Weights of a small GPT-style language model, trained from scratch on English Wikipedia.
Architecture: LayerNorm before each block, rotary positions, no biases in attention or MLP, tied embeddings.
MLP neurons of a small language model. Each row is named by its layer, matrix (up: input weights) and neuron, and shows model dimensions 112-303. Each number is 128 + 32 x the weight over its row's rms, rounded and kept within 0 to 255. Numbers have three digits each.
After each neuron's rows, "fires in" lists the words (lower case) most often at its 100 highest values on Wikipedia text that the model never trained on. A number after a token or word is its count.

L12.up650:134099165117158123197186118167094108132127112103100117105128113183136133119116119109162170094135138076133172096152083102143162103128110132165158141101146140145124104156154140082157087171100219171155097164107114168151115142081136089130138196061096086146175120122124062113134076115152095116082140174110107111100090106104150121075114097095103199102142119103126100097125115108144140076096166075180078141165141149105104113148144103105161181113131063156140189176145190147113097135221137139176135126115127102170141157129083117141181186095172125096146075142169161165127141167151112117
fires in: "the" 50, "they" 4, "have" 4, "has" 4

L5.up897:139091110140117100107117120134100135140064093121107091118076124110119192092082141094120154161138124149161128143106129129123167100168122142137149164069144158072102128154176090098130155134103148136177123076094191073120098177148124181169157110153137147128152114122100160146125103129090149124184157096210076120155131159148131163163105183111064137132100169153118161098150134037118173118030119084174132090125167126116165117110133141128050123111158143172140091115156208132114190119131122130101118119192122115132079141143206142079110120171074110113174135152089097163135153094146142167
fires in: "made" 15, "writing" 11, "tournament" 11, "tour" 8, "produced" 6, "exhibition" 5

L6.up1117:095146108107143147168129127097136111134067111149197115163090128129142119155145110165093096123118130063165129070132079102100191195110152136115097150139126125119036160121159110113107131163179112160144114115065151136093114087216138138165164106163128141111124181145063128174137125075114113120106070144134154177104170160042143148187121066169140114146111061181131126141148172130119073089065112157130117090137128155123113116150111152157100118076166121178109166106087157172149089185147148143083135115142140099104135163122070154098146131189128128074138128104108091162078119089100128145
fires in: "of" 23, "an" 7, "turnout" 5, "during" 5, "running" 5, "by" 5

L4.up351:160081125085161156170147101158115128157112070165084155164133136151142141133107139147091090089167055166108176159050070102122117129099148129137116114174065114128089114147064165147139129209170145144178150155170063175100166110073150095084135213040135136109118127085060150137109108155122131136142131137134157176129149122119146131103085135082108143122143144112130112173160147141109150120156137110129144123131109176173116143137111177140188154185128126103140138127163165196165076093146202145086073079185074106144174055166161165111099071157121212135152149136162160149098102132125169056
fires in: "this" 46, "its" 6, "s" 5, "these" 5

L4.up391:157102075109090119143138131154063117147134180115104097213129145093084097118101148080177126115078108105085165105089123143159066096151091183080153104187142090104159199115090147150145105166126106117155153113177140086166098126107123154115170127128095156096148213149194135150097166112092128162109180095117090132141132116108157111114091146114133165130153179176153061122109145164175124118105083127121124127104075136150130098108104133119098113130158084179081121119150093123145096192109128171132138127124147107113176125132083122138073057147100191125147129112088095086174149156117133150
fires in: "first" 27, "vice" 8, "source" 7, "8th" 7, "highest" 6

L8.up878:132100137115115123125147194142146103131153148141125099137137105125135204072137150121106154125166135138164115115131155119156106154129087119109115175122097177118129090160143106115114108136102123160122157157118114108097101128114118123040102143081133108144163125134137114129183126090152139133128151121165105088150169134192129157130107096092124093107118137101119128117130164134092102167113202166167051120199138194106082180118154115149101123114065088166048188134082134148171144112146192138145161094127102141117167052101079110145138224114091155204115101111170117107139087077142145076
fires in: "was" 28, "an" 17, "is" 7, "apparent" 5, "chevrolet" 4

L5.up529:184118119102195069067130131126139087147096125133116097175174124140157167146127096152121094156080164107108118156150160168129145134116126131123150132108154129092060133095156128113103138147085129158129123151088135098078199164137085104092113133114127124129150234109112163122153150113138165105141144086125150113144120159145136193137176193092093092101109073061133121114148125104123139063121050157175187121117125129163096125132123147166125092099164118093112164088111140133153133125124142132215134140146138199116105120113137135157109130138120140114090156137167137052127114112119158086
fires in: "for" 34, "formats" 7, "using" 5, "like" 5, "beyond" 4

L12.up930:069087101072197165112145109156142140145116174130114109153089125150135087147159109099117146090129152069118123135131097100107188136161131128150094101142150150141108136142181134139013188153112099143159204118058168112166160156139162161151134152097144114096161095148135118134180158092135182104131134082153159148166067148102148169141046136150105154124195147128113069163104136174196116101093137114124163118155100146157082154125120138100152116076141129120142160150144146095144132155151133152115156141080142091169134073157130166105162135159112107061138153141170152170109121144162117140
fires in: "the" 59, "as" 5, "there" 4, "under" 4, "with" 4

L6.up934:138147118137150152121124125158131074139165105077128107168152120177130097107116155037091093119118113151095167157124130163158146163094178123129164153145138100108127084159149116171119131154169158144140084135093117096106078115124127096097112102079124205098167139108083123080169098156141085085157138210191079136166139097168130084116122127133132144155138097123141114101130092104169109152069131113100165144066088125059072148160160152129083164126173109072148161116131140173122131104149176128148127132094105122050125107114124251094156101141089129200136088122076192096174098146083169117
fires in: "in" 19, "such" 14, "served" 14, "of" 7, "unlike" 5

L8.up915:146152131121162127090113125091139170160168181082134156099121071175112154115134099092119125099115165200185073143133146133115109189139097081117084114115142171068118068107079097178115106145107138116074139166069131133162106123121108160119182146111151214201154096156119148120121144085097161151089151098163148169148182117147145060104120157163109129174132132055106136179183134156140080125086136084129163102136037117136144097126109127181155141199114144162115111170137185147128103117125192142122123073141149078155102157109117134149150076137152153117060074166139116127134078108063106072
fires in: "to" 26, "not" 14, "might" 8, "would" 8, "should" 7, "as" 6

L12.up812:181143106095143122143124107122108124119143122136075120131133095170115152127131108101164145024147155174192109106084089129104136078158161124153135016108164108135153185105059133175159127119144139145084154122137091041156114153152120073183154136164143149103168074169117127148152135148119145103111119138155154113072121135163154128121094205109110166142097158110119158168107152129142142165187108176160137142109204109127123134118215148102134133131135168197049121196144168087069116143124078090110104095153118095149133110142096062121125081142142162124040132091177156131096135126097147106
fires in: "and" 65

L9.up174:146148167112139116189058120115077119201083141069124164139071072150140104190122169111066096102089109132130119165146162073134172143113167197091177172135144133105119126121112104122084180112131146122116108101126107127125167075180071125112112125122133101196103179126146098158140123135147079120132114109134159133177114116053106181167133113183121146141108120197112145149088132123125084180105129174182071134096128146099142171134159163146210078179138169175112150117152137129128153158186101127112128169076099182116145176163119109118131179118106155141159180165135144109123035139156146113
fires in: "of" 41, "to" 11, "on" 8, "canadian" 5, "in" 4

L12.up367:126139144104149091110158062182147166116146084119128173143138160216141121083113074091136100122082178175194140051090125089125144139197095198134097150136106104146074131183126094101170090134089131114100116124112144165100073097122176105093162147156138052074054109110085089129070099112145100101067135127150128152148126079110108109098058105183131130097143145152176092117074147140117142117165179117135089129122062136121167126146162129118133158089121128080128148089134135150226155176132156102066094149156157164108148100128124115142173145183134130126126061168126172081135167110067123142
fires in: "of" 36, "s" 11, "any" 9, "as" 4

L2.up90:074112187124111117151089121188176145118118090149200166126142147133125169141092131130074109129057116130145141184177155106166131149185121142111107122138115153156119112126098128102087131136077092171095112172083122135157188135133106129105098147126149127097130140121140139073148106128088122152090118056150149139198116142088162115128076110087118125142086154169107068125067099124141034144106130108103157155147094121145085157125161087131122181136168113167169100156154081122123120127215166115124121063094169145088097166163102151137116129047188197175190148111051125111166145129099142135
fires in: "to" 37, "from" 10, "trial" 5, "awarded" 4

L5.up1107:187104173158137134069118112127113187118114162123112122129091151108159164102109105108130169138159135136173104124141100159125129123150142137088174178104175157133142113126140090145088065141127102173131109182200125105134156175160139131162081166100073115064080082136127065152103152097116154135083124131095120147124140167136133104112177104096117145077188098137111086101114089103158130150101074105120087187132120181115093105142068138095123106165109077167079112151154135135095196176101177175160156125155092137150123131110159165164154127131125159100123126151211104121101147072092126156
fires in: "has" 29, "have" 27, "massachusetts" 6

L12.up907:121118139121110210104178140157113106121160103147125135144101147115092167125109113143112124114102146172125162151162163184131129094083112151145113107125154102213169110090139167141060134133130112132104084120072196101109124180175174163183141131146140136129120110125134116099105158143085143119109148106100088197098106063149111121121144058094120161110142135102125107125079125069118171090115114152124071095145132148085137084121113090126111112143156149171104128185131136138117217128135132197159152098080149081142107076172145132152082158142150150167149149109085102102152137095114114097
fires in: "to" 39, "after" 12, "from" 9, "before" 7

L4.up419:139100082212111130148102143139158094120095118140115141096172136129168109118132127090137132148119104085100108171096166191135096147105206096175130094129129149131193155095126187168129074102144117126177117141052127138114075111125088115076102134127128177083122158169162164112092113135144161076145097098139171128152110079185163146186178143107110090103124166133086136176133155094072113078132136105132131130218159114165144137086168112122124097089149131129168110078141094191111094110095130123105165112155117117054180143122115208109147131182175189060146143101163141126073126109078094116
fires in: "total" 24, "succeeded" 11, "this" 11, "scored" 8, "points" 7, "preceded" 5

L9.up1051:091096160106129071110101110133101146143132146164129101165136052129091159189131117155136158111129153099112081127222122139135110124106136091123129177142109146117125143125111115111139152154146150127149160163156142154166156116074129129069171128076111106097125124144143112176207079118095135140150103136165145105165110161139130150097094120151138113196097039189115089173096086127167101160080124169118130032124188126158141127108131102138129127111151142161194103128134105166120094158122157126062088170092120212091094094123125117166164114131135154086158113084167137138110056130191106123
fires in: "to" 25, "is" 9, "with" 9, "saw" 6, "were" 6, "features" 4

L4.up503:145126109141140132133134057088156125133149103097072171135130099099139060165126117154117098120165163105114133075093137111209150153134137173186195091111115121160125063145124079148163126157114147160111173183106129126155146094115132150117096186192111066142128103067162138137145147166216118168116151094137125111127094074117074052152150143095140135131155085159132068108129102096128066086138098144164113192058087162110168139097114065142101140123158083141142082103139168146146069147156162065099138153133160137135187105173122144087128163147099135112080136139175129116084182127138155063
fires in: "his" 48, "s" 10, "their" 4

L4.up499:145111124157147117176116054096124157123106143148198166149137181075215119088144140098087078123098134100122161094131178106173157042116120095141170102137135145122100147183129152119134141159115089110152165116155137143153111138135101130119145198115144099081081092113101113072135149127104148076146206157200114126105077133150097128150119111153104155121138131173121124217165042138168191109096153138149138132062162123130088177134152104161102072132107128142182133169132150158139119121120067080132090125117100143108138141115143107135123157151099093067097193139131172130104140140160173117
fires in: "tour" 50, "tournament" 13

L4.up173:110087172136137164194157126132153114146107069100098150164151127185130110108123144103120138095091176104120157134134046131137144158137117140172151089150150119117177124112113149189133139098127109184067156100096159088147199162094126103083095196110116094185172087086200108152169093093174153127116097135133102119126124076052163144102123082186125099120156140130145134072111112117068116106132158137128126142124076185111117110152115117120076138124188146164122064133158127145104122166136140133094064125048166182133123108149135149167157159118041119146120195060150122115149139133102108153
fires in: "his" 78

L12.up162:129106157117156116141186145144136156116191138165135177124108093157130105097178110140138125117190114133134163100133117108170137121104121149158135117124095090109131139153164135119056223123148138114126170134136132167118156102100099143139178139098144118075169118096072102135121088176155154150139087123103122128150127121130144138107110161163182104067115114163122062140162105095143122146126184139152098203094130136094124131184076110137127134140152107052105101125140149124130094165103165114196097131151132103130146124141091164106130129184063152137121091139090220136096158124121136155
fires in: "in" 26, "of" 17, "its" 8, "s" 5, "lost" 4, "as" 4

L4.up357:174146172078114208103112081138145135090146080134060175137148171131114162217148190110120088118187146113135125177084171155171115113120140184133132146077119078106151100090120165144122173087195115124097124159097103134071152156099124131093119185079125136169129063094101148133130128160172151100084160126181118116117127183187132151096166133100128112117148103094146139096146118178176151106130070133118146125114069098170128104112150095127143137100098133149123131111166112142107106158092107163124130114170160143131083103121136088101107125125141132152127146135147131091144054157061109149
fires in: "they" 30, "these" 26, "same" 16, "theater" 9, "their" 4, "theatre" 4

L8.up426:072148114080154147162100152122138175124153082125145168149117123156116166100086081144121139098173143141153118139172082116080124137158145141095133120123112157216073115106131144137116075116214115135120119120087146169139146106119133150158076105157171115163074157111202110124109127118078159110176124108180122098125100137088078145121134197069125100153144134118108068195122179130169142094115085099095092134093136099153195108138125091053105159136157050137097116099102074116101137088177125175140169116173124116091140063098130177113155160132065135173178137133123120108089083095087104118
fires in: "to" 25, "from" 20, "even" 6, "also" 6

L6.up590:132144164083140144164146156207171126084078144126174118110179118191108143150162110131148091081129158138046126136105128108110138150158152135187160153147151129154147160139121140144076115088093144109113102100132140141104082158141124122160150179118158123095158121138115177095112116172067150078114122092121092158068210099104187156126139091144095056127142121132151145117175135131149157134104068176078148091125119154148101127137078107077153031162092111134154141178166125127182064139132115165137133185045215136188087149164124163125098093097115156104148068099092109114157117141116139190
fires in: "between" 21, "to" 15, "from" 6, "authority" 4, "pope" 4

L8.up238:102123116108091136124187049145141133144133113111115088140114164131038170103115115090127114103109133122128142201082082067139203164100140139138159144162151103161192158192160162125128149154098159092126083109123076064121142144150104094083124021111113130095089087094135145172172177109070150078120207154130150109094099131145104157150096132143117144122173141118112094164106192159101143178161139150082084128101159101152128074154147196088148078125145114128149215076146127133155118163223093154139124133207192130091151069148130132145120110138117154175133167110218144116073144143124139121
fires in: "and" 50, "times" 8, "games" 6, "tennessee" 4

L8.up738:179101165201103133078051152123178098105103078129118128122182132150128138211085208157055095124088142151103145139122114084156170123168066101119144118133159130104065081115161113108077117115139183126075131120093147092157132123129123079126134135116159135165157129141135094104129169082114173161118110137144112155125157121124128170160154113156161174183104128114113147059143083142146125125157156170095144133103140148146094181125096101152100082178152150078159147171145158164151154166134118122161132120115155099077076143145083130066175084144100106123149071080081116099093073220133126149
fires in: "of" 74, "cultural" 6, "to" 6

L2.up313:145121109180096154141131156131144097086089106140133095166184147126166144195117086114134102078110111109170072142070095123134104129082129096080089159119097057079164130194094064119150160220133116124082132114132199128087135151135151157099076167120139104120174145135087130142096125186121164098128167171106132152173142106121112123146121135114116127099135129125169199129101166122163127107091117120133144073197078132179085126123119127137142173161150083110146111169099089060101141113060108141142141144095150133128183181122131132103111098186078127099166110117160152086090162149117116131
fires in: "first" 32, "best" 22, "8th" 7, "second" 4, "14th" 4, "6th" 4